From a checkpoint of a small transformer trained on Wikipedia: MLP 448 GeGLU, 146M tokens.
MLP neurons of a small language model. Each row is named by its layer, matrix (gate and up: input weights; down: output weights) and neuron, and shows model dimensions 16-143. Each number is 500 + 25 x the weight over its row's rms, rounded and kept within 0 to 999. Numbers have three digits each. A neuron's up and down rows have the sign that makes its largest values positive.
After each neuron's rows, "fires on" lists the tokens most often at its 100 highest values on Wikipedia text that the model never trained on.

L2.gate20:528464509495516518468494523509508458488457505481515572488488504462506524495454503510508506520503479514496489503522494480453500495490535457542495510555507523545527549484510516513506464484539498470445512478489490513506458532468510529540502499512533530500468531458450498482461501516508471549515491515452498527523449489497477487509486447504512546463507487518499483509505518490512508508505
L2.up20:497483508493536536467519495482523491495513455500477530476476491462456466558508515496496510492520502474531492480483459496513501486462502467512501503508472529486521539525534538496497503505536501499446520478486509518448498484521508483521515482523520550497487494523522471481488557493568442518476531525501549502518508479483499517485455476466504479497488477558520503509517521489489487539512
L2.down20:557512508505455508481488502484475491524562517539481481497516502493488521542495496478530514514504529517468479478516459491484529508510550490500501482523522519497478451513503488488512500496502496472490482526521473526509498527513477493477506561521529463498456502490500543479500504537490501504536518492511477532471504520510489473506447506502495505531532499480446486502486540513510457553512
fires on: "=", "au", "″", "ca", " $", "\n\n"

L2.gate145:493476497506492474440529469471517519518508480513507489545501489539525492507498491493524510476516508457508542468531505466466530493499473464568538515428519454492505503487496511500490501496507513471510470514532509509468543513511496492475472548474505517517502557529467472528458477480551490521510494500461501517496492538486515487539522509478552493471510487513505451530510487522470507486498
L2.up145:523458506473520509442518501478479532511507492543498487512518517504473477497497437503513526477512464471501500469477495463518546482515490505507514516478503464521492510492486524510495505516509528490497522521565487509496513512513475497466450538511520514484516498505522530534475515540508481499530492454448502514502470547539510470509561485496555484457499463527525473528521482520454498481493
L2.down145:464537502506471464503521528474528506526536542491499543557492471508505474477492512520498503473517515456484501459529529491456530497518486492490476515461500502517515487427500499537494528509542476477469465503530520495469494513524514488505471557448467483506512527531465515482514486474549500508525493509478471506483502505515475486529498468509518498460505512466477509515468501493490523442498
fires on: " under", " Re", " Spe", " head", " Nat"

L2.gate398:487507490511471507475484480465480558494479453500489485482480523494518547519487506490478535502502499480517517471432491459529479464534489521525492537485509502492510501499525525541480460508511494510495502510459476530492558486500464499492481482541447542482505528481546465513511510549500574465494466501482487491478508508493489507514560525437533492460515486500545479477518459494479492511496
L2.up398:471541478499496523523492467441488509469472485471492505532502498501493535500483495489481543514514518490523516494494472461505481543512469534504516565486510467484519507469521508547527477482522540510504484518487545563491523470511488533488482518521448536445496546488535499481523537486466542510496511506467487467536546495516503492509489508489485464508514504494484497478516501487458472510485
L2.down398:459481516515512516526488471496496505499526459550458506517526527461497546470492475521474486466527505530484477503502535456512485508530483508472528499528523508486491531486505479519494479490511522517488537523448507503479494511483473494474502502490569525423537544468469478464496532515527498455496521472466491492536509489494460512528492491500474454503492503471454460518477482487542502544493
fires on: " Das", " rec", "le", "en", "na", " Pac"

L2.gate143:500475486473501504492499476482462439504513510498481493484504495485513472477513539523559450504493474540465453483492489515466469494487491467513474489458484498463463511468495476526492522512522492498501516508485493501502482515546519460491562472430484543504481442513466487500486549496455530446478483513515493513479518483492482541477517507488471490496498524484495489484492496530460523476516
L2.up143:466550523535506522493546471518502485454487512481492520477481524541526499456504450492465477497455513500499518481519472492484480463455514461490524513469455454487524490499462484561539489503448513520537498487487456509509537522449486521486496475531491499517489545515466474513487506501477531500528532514518519483516491504513521521486528473517500566532502505508529520489490506478454518540491
L2.down143:514482498506452489467476489451482472533536531491496500524477510467460468557463509497503544505494486453530498504539517506495433514516526485525463475486485507498481523488496514500507539472478514538473488494466479483514540482580524510480489483501492576490469486497516507496494505495498473489525467500512451528525530488458475516506509531500516515470457460499518494548502490502512501483510
fires on: "ly", "y", "t", "ile"

L2.gate261:489515507536465502507510498502533532511509505456496452504494511530512564554473515525468518536445477541493517466502535478511496538466508501480449466506493548510498419540523470482512511486512492535514462462477491497495491492524534498504498485501512516508548509494549508506520525488509524502512523506482496481461507517550522486494482559498529496523512512493493511497478506505507493453499
L2.up261:484520468492490483514487524520538510458494502479493480548494541494525499533499532523490448508509506476458517494494489515523444553507478488448509494501519534512471470537523501472508469474511457544500517494480513483470490503553501493492473471484497493513512475467488498507484544479525486499476533534478519499502545498496545543505443559531530529509497534511468490468468491489534505505523
L2.down261:503454501498445501527483484484478461496501525528534477561529489475486500531496543473552529504489527511498483450560518469475505494475545519504502474494432468477523489505494485467556490482507505471530439501485492461451468453513505516504492506528466541500554478518470491497503506493493514476533529499464515507511507521505525488499479538491504521530529484476530484524473477487513514529505
fires on: "s", " came", " becomes", "t", "e"

L2.gate199:521426526510521521478472508517482502503491473548512506509495446489516492485517521488496457479503473489540541484499500540449507539495495509487493504540488488517480459478468494519529498503560488494508468506473538480522516524498530531499537547514541491482504506549533478500514521524495473513531433515484524477520511460503502498523518486510472465487479459490480496455507467442513502508534
L2.up199:533501514501522487520489483535448507507486482472482499555522493505487526518508507511491494505499507560510539522474506468503524504516490531498489475520532532463448472489494462486505544483507474496515491537464489454480505503464524453482495488498499456517485533488484476487550557512495507486517495520546491483507510494533543539513500495524473493532475489495456492504525497465473518516502
L2.down199:523497476494497518509463526483491481496496506488477502542525518490519496475460482464452467536438515465510462563525486521515467494511473498480506469531526530515495518488478511498491477519495527517509510511502484490518474533513509477477515532494424493505523518485524471523483486514509543486471566463483528482502484511477478508529528526463556493506500543532548510502487524564525545479527
fires on: "t", "a", "sh", "ic", "n"

L2.gate40:510524525490485489519554493522504504476488501520517511519488466518488503510543455479516491504504489508502538456520498506486449476465488457494525473477559471458511533536496528474516520479503510538540474494524473533518500520470483480493468514486448512531561538502502486498447480442499508491534472472502516457507491538542553506504528522483503513518481490516498524475532516466491487488488
L2.up40:507513484507494557506489514514511495539536515501563449478497522456500483499497482496514520510482496483541549450488472492512479517489489491511494481475519479533482493534518500522477534492486510475460533515537468506507464537530487525495511488495464497499535508506509498520480502441461470453475485453513494541502503480503478519455462488506467539545461528533530457510504534478484527498510
L2.down40:514472498517489487479525521531521482476493521529443559490513538518489538525528479501484494470490501448507508506476494558528460482490526482481502547500485535494457553551513499526497506523523530505527522563519482512458489505509493479513503517480456486511504508543519513506508509533507490493504577513519538493544493478494504525530503511507533486504495450510472518493491456545521484524489
fires on: "-", " $", " one", " 1", "+", "it"

L2.gate54:509513492542462519488535506539551472522452520459488511556494507478521515519505526535483465491517468503530529484466480494504495493469466429533505462525522509516512537525489499478536479506499538487485474490473503522474494503465500556444456510514536498467522491521454531499481499508550484525483514492488524477509496499508508448528471491502491537509522475499480519493515501500494498518535
L2.up54:548485484492466498473489526477528444461506477489518490483482513512525448512470488543514510498520554504509485538492553496480510491507498506513493501538481506533495494496465484504495523534534509513458544509495496491469531509500504526494473451553506532514474548497510479508486560514553453466507536475480539544496519509495531510532464503470549480497519517517522491499532496495499483508498
L2.down54:501519545533518475484482501508521484469488502510501503507521471515527519553460478522500494499499538478505503530482449472497501490492525499499520513559461508491461493513482495499516549487493477536511527479508503540496498479490496498431502512506576552485499501506540521488469500466483493514487439497485483473521495495494540501507478494520539476450498504498451542458502518541496493551534
fires on: "″", "\n\n", "-", " with", " $"

L2.gate372:483511485480519497484480511505514486522530524473523494494510466523506505527495518520495465494501504497426460503539494507512505556482481511504458486460470496505504488478497501474504492499493553481451542450476514497535528483502499531496515521479496535529455507529477485539512486474483517467498510454519478464497508482515524525478521479568489517514509528538506510443505495507503532469515
L2.up372:559550472499520515505464504512490484475505492543465515482485485490489460506475459523540445455530504502523509521481513515491521482487517517497509500501460489555452504443482506563494514463508528443489538514501533506461485490493509508495534507505514554510511495510443509495513501504516542529486456474516479493525499540491490455493465510483499481493546501481492495501446484457525513505510
L2.down372:473488497475481487479510476547496473531487489524503514450465510506516516531475484445519480563517491507499512500519483531488474572497485507500516571487505505512512453454515487533483498469494480516489537527473513509521488478477505528500509509525522504477499477503495480507517475476526520484480497484485526541538478477525501448459542471503530496496506512473518524477502476495464492457514
fires on: " from", "on", " of", " living"

L2.gate74:544484531497488499510524493482510485501509497508498483499527503522505532514483454514480518454487474472521500500490479475522490497525472531462526479539501515504494496489503519474444485474531483470459518529515523501526473499515477502529503493499485459495509426507483532492512514481463494498440554481452472486443460514523487487517497484467534483467510503515438477505497515480546538500508
L2.up74:539468580451485467548502497474473489529502478488500456505478500498504510518487502525466513497493505469496484475523498526525476547486493461460523464494515528527552507465519508526500514495493468487508502496524493447514490513519516520536489490488450516526510450481493477510488483497436481491498513482484517478508512556451482538487532473515493509504490514511478504483477501541560509467493
L2.down74:487535529506515502497496469494496522517473496541516514505548519543494475444517522523461525511487489480484472526492506490461487496450517517520542526541516458544481509498481528462467441496495462560504501481508491462465496538500499497526536525481505471497505503525460462498455507501529550464495491502551520522491503487484458516539500542529465530555520539480512528539490493503481470526515
fires on: "e", "ed", "w", "s", "a"

L2.gate333:501516503509488479494525506498522508527476519508491502491490527509506485507527501511478501500530546468520492463513490493521502543529478499475508512468531456494522504550542476500558480509509543495506478546541477523531481514441534525534530543500482517521491493544509500503525523529502451523508471482558513482554502458493505498491526523514488438512470476493486493491526525537508502524483
L2.up333:469458526497471523484474505471520478541469506511500496537523538497518526528497510541521513496492448488515470513479509505529498545507515501525502487528505473502465459535517497525514481514507510519531485523521484503485496520518524463547536513503537518478468517523486523469514473526484458511512500538468499546489493496490451452525518463475553443514478477488501525535473475477528490503522
L2.down333:467513504472473497510492493525535496547507509544525486459512502520439466519482508530494510507473559486522442481497467508531486543477507502500514504513568483440518478483525480519528527497490487517482506513541545554516481498453493489493515504521481497520482481532489514471533496513503487507524476510528496497552502477503526477509509550469520503538504472533476480490477528492535502500503
fires on: " mi", " /", " cons", "inc", "go", " ft"

L2.gate130:495510499480515535471520528508484531477505492506518507452443486484481494529496522477471533521505529498546491528527474469464497520519474483485487543491565483486495543506495526480511517564464517489495495512464505475530530481491456524507490497506498484491504533529512527493493449463501511471492505525513494453499550511536530481430521524468498525508519513490510521484494519495506492526460
L2.up130:494511541514501501505533458510498510524523490546511491466467524470523483519529506516499557529464500509551472446522481461512507532500481471507479538494526488440499490503501506514538466546496492497516494519491503468509494499492494480522513469523500496504526478466527505471508459493479464460506516495550545488535515483542513504452502486501506477524498521491535494517523502460488461468507
L2.down130:485553506482510507496453533523482460501549510482467447456518500537520483511504519547516489529511519487482493497502520549467520477506453539485507498500519474518456528503498489514476474512454512496467521489507443536457512517511524521436523506465510499522480499493429506494534504487494508498476495526497472510480469516485502496503469482508507537478483518475482508527515501574485505472488
fires on: ",", ".", ":"

L2.gate431:518483469464530443482473514473461488550497549487450471504546494519473518476529536538541470509502475509533483526531545544535505508531503516529472509505460491497476507467506503477495492510541502476477485509471544500518515485463512472490572498521527504484477478506495493481479513481485452493534493502483481512521480558476496521503506456499513523507518512516513463502470484503499500491476
L2.up431:496467510498495539487497469495522470509490494510467480485504432504485509510532514542475458466526521487509546532510572533512490516464500501484493503507505473410498519510472516536497488491514518478488479488505559435508505488471499504473487504539506503520556493512503501507511491457447515500501469536490491488504499492529480534472525458493462490497497491436478486464481521487491502480545
L2.down431:529467526543512489474513507490503517514536481501482472502494476528500527437504484442495528510483518491509465483498479508474482479512545513494477487527553527512461552515498466509462513499497481498466484526510483507480534517484542497462527510489506468522414542490518525487495495537480461561471516524548566501474483522464498484476511493476467487506504515490510508479468513545496460508461
fires on: "t", " as", "or", "r", "hi", "y"

L2.gate429:505500523454500470445440515509523454492496496482468483495524523521468508530539502516508468516520510521501453531542482493511485518504439488540513498495503502476502507472497539537550504486504495496474497506482531453532502511481510522511490519479455473522510519473474551507501528467499560506480538482471506495447473511509465465470517548487495512521498479507474496512496503532529462498517
L2.up429:517500507447485465469500471465484523494502503513489497506496527495491510479503476501525489495504509509528480529540527516508509509472506520477538523536546528480537494478501493511508513494445468449513501499503503505536473501504491554520488510468474465471511484503449478510465517501483533503495538438451454470476451543484486499479503472500496514515492462501487481516429502519522527494508
L2.down429:464494472505490476511515450474502481566511522505525457515532535522489523533519545494482522497510484506499480481447521486521460505524466541508454478510498467505495547506507498531449501491491562473520460494543549432494514488505516516481515480502536500526499518512527507505464489482510483514482492506536497473510469483463479483517516522535440492516486469479510505479479493492544469438518
fires on: "to", "or", "r", "du", "te", "it"

L2.gate219:471524502516477482511531430513524494459507520530536508470489477533519542481492492505516503453524492497475507450539519494484492461525477488506468489533522513497495473475489558511489515529494517523508491522449554509509523501506512471497447531483525520478490500508549500480503487512475492470477480512511493532487472485542509516479543496478503531494555528517518477462494439515542525524468
L2.up219:505518494471514491542525538523522517555506489515545513533547491532511515501494494472505455513487519488511469533481516475534501480480488504518485495470489496502499465530474534480457501485511463439483484490491527533519495497536477499548515472525505525506542457483497509527529494482489488462487472475557490494579509508475544482479506462532548463482467512484489493433503519541540506492508
L2.down219:519481515520490489504485504496478483513459499502523492492435525477501502499490518522497488518489455532451517509472489470502509507573486519484498518482472490498498566487522454480483500483527535522527483501476479476501490528523498477479479517477404489544472475491506474495512494482526501460482483460510503472530509534508460492509494502462491503493499460517476514561511510525540495529494
fires on: "ing", "w", "ed", "ng"